Part of a small language model's weights.
Architecture: LayerNorm before each block, learned positions, tied embeddings.
Training: 1375M tokens, 10491 steps.
MLP neurons of a small language model. Each row is named by its layer, matrix (up: input weights) and neuron, and shows model dimensions 0-95. Each number is 200 + 30 x the weight over its row's rms, rounded and kept within 0 to 999.
After each neuron's rows, "fires on" lists the tokens most often at its 100 highest values on Wikipedia text that the model never trained on.

L4.up1736,239,225,165,126,156,223,172,189,215,140,190,197,234,230,230,170,215,157,162,175,227,222,203,169,187,138,187,190,183,182,189,230,176,177,206,150,156,183,234,218,167,205,195,201,212,160,197,231,206,211,211,226,147,194,210,223,138,224,213,202,188,141,180,181,150,202,212,212,230,189,200,217,219,252,199,211,232,144,254,212,196,151,176,164,206,192,204,169,219,205,214,245,221,208,193,184
fires on: "res", "ian", "er", "ron", "vert", " draw"

L4.up125,192,186,195,187,203,220,173,266,185,171,188,217,166,149,173,122,170,188,127,207,218,189,229,193,155,187,196,172,154,178,163,223,238,212,171,234,170,237,146,216,242,163,215,251,149,206,201,207,191,232,187,162,146,232,231,241,213,190,192,205,180,206,216,161,219,187,184,212,201,221,206,133,166,219,214,174,250,173,199,184,188,216,214,208,212,164,218,243,178,191,274,231,207,229,211,187
fires on: "ody", "hab", "qu", " to "

L4.up2827,175,195,236,197,200,188,201,194,200,189,217,175,183,202,183,189,266,175,176,215,231,180,208,221,251,194,221,123,210,187,219,147,207,189,156,188,187,234,179,129,231,240,185,174,216,185,233,219,185,182,190,211,212,209,222,208,174,235,196,184,172,205,175,171,213,235,193,195,199,166,205,216,233,212,157,268,255,220,176,208,180,159,248,215,209,171,196,165,226,163,153,252,249,178,242,212
fires on: " ch", " gu", " =", "Ch", " che", " Ch"

L4.up108,194,191,255,188,226,157,189,201,203,170,210,184,257,175,219,142,216,247,223,205,223,167,193,154,221,228,178,235,165,196,108,197,190,242,215,240,271,227,282,208,208,211,156,217,246,266,214,233,192,181,267,222,193,183,229,217,240,199,194,190,212,184,190,221,195,265,201,185,214,184,208,259,165,181,166,199,166,253,183,236,200,216,193,140,163,203,185,184,194,168,236,201,248,215,167,185
fires on: "/", " '", "- •", "=", " The", "===="

L4.up2721,219,202,240,194,218,243,164,164,195,245,125,196,183,181,206,175,160,223,210,254,186,181,240,168,277,216,195,164,151,214,170,188,217,216,217,244,215,145,173,237,210,243,185,182,206,212,231,264,203,260,182,217,209,194,224,258,225,197,206,197,175,211,164,163,192,212,195,193,193,214,262,196,189,214,148,174,170,248,236,180,209,202,183,185,168,227,155,233,209,127,199,207,214,220,204,206
fires on: " | ", " them", " their", " two"

L4.up2102,220,208,153,246,222,220,195,173,193,123,264,259,182,179,188,145,176,210,180,202,227,234,268,192,223,181,213,185,209,193,198,141,227,176,207,261,250,197,217,177,210,171,185,206,167,224,210,195,150,209,247,161,256,171,181,261,238,199,173,161,243,234,205,194,197,229,184,259,189,213,228,236,220,211,218,201,257,224,178,198,197,188,195,232,167,129,159,205,160,192,179,219,143,191,198,266
fires on: " g", " G", " | G", "| G", " hard", "- G"

L4.up270,162,183,184,255,222,231,212,170,178,233,204,171,128,184,225,234,266,200,199,193,182,172,182,186,193,173,172,188,194,259,229,208,235,184,173,200,188,172,216,249,182,222,217,202,197,203,235,257,222,202,256,143,208,213,190,214,217,218,169,209,161,179,219,221,183,188,168,255,230,219,217,200,256,150,193,175,235,282,202,211,195,237,205,217,182,167,170,163,178,254,219,216,188,189,283,206
fires on: "r", "it", "i", "ur"

L4.up2911,133,245,224,181,192,220,178,286,253,198,181,151,147,172,268,237,222,139,225,199,153,199,222,257,204,189,203,209,226,172,174,233,247,214,196,199,223,161,183,183,143,208,160,176,202,184,223,229,223,216,164,184,168,189,201,229,213,160,206,153,229,203,218,149,211,180,208,157,260,179,233,212,174,203,211,199,246,222,201,214,177,232,231,206,146,212,229,209,129,232,197,193,186,149,192,219
fires on: "ik", "ok", "ork", "rik", "k"

L4.up1799,248,238,177,183,199,178,191,205,234,215,213,157,270,224,227,223,209,196,226,214,181,132,151,186,222,204,186,184,159,162,171,222,252,158,233,175,225,161,149,224,203,225,187,236,255,155,217,244,195,218,189,165,205,151,168,203,199,166,218,217,223,112,189,239,238,203,159,189,234,203,186,189,252,249,255,197,190,180,188,258,240,157,196,168,239,205,179,148,212,192,220,234,189,225,177,202
fires on: " Pre", " Per", "res", " pre", "re", " Over"

L4.up1631,178,208,174,226,196,159,177,224,145,179,212,224,186,228,164,197,216,158,216,168,232,197,227,215,180,205,231,140,251,194,231,186,206,224,210,190,229,206,186,177,185,197,190,214,226,225,201,216,217,234,125,158,190,262,158,245,185,202,189,117,171,171,193,222,230,202,239,192,229,212,213,227,212,195,241,225,218,192,277,223,164,169,153,166,202,158,158,171,252,250,195,201,132,195,202,168
fires on: " cl", " Cl", "cl", "pl", " graph"

L4.up1943,198,216,231,213,237,170,209,185,217,174,211,198,139,178,211,181,191,217,174,162,213,199,211,190,231,197,223,169,199,190,232,127,228,161,206,187,269,185,169,259,167,199,194,227,216,186,194,183,215,213,202,192,218,219,189,247,211,159,211,212,156,192,163,213,241,187,252,213,224,180,216,204,191,188,177,194,218,162,160,217,226,194,217,206,210,213,227,216,174,188,202,195,184,230,218,140
fires on: "er", "ers", "ant", "ors", "ist", "ists"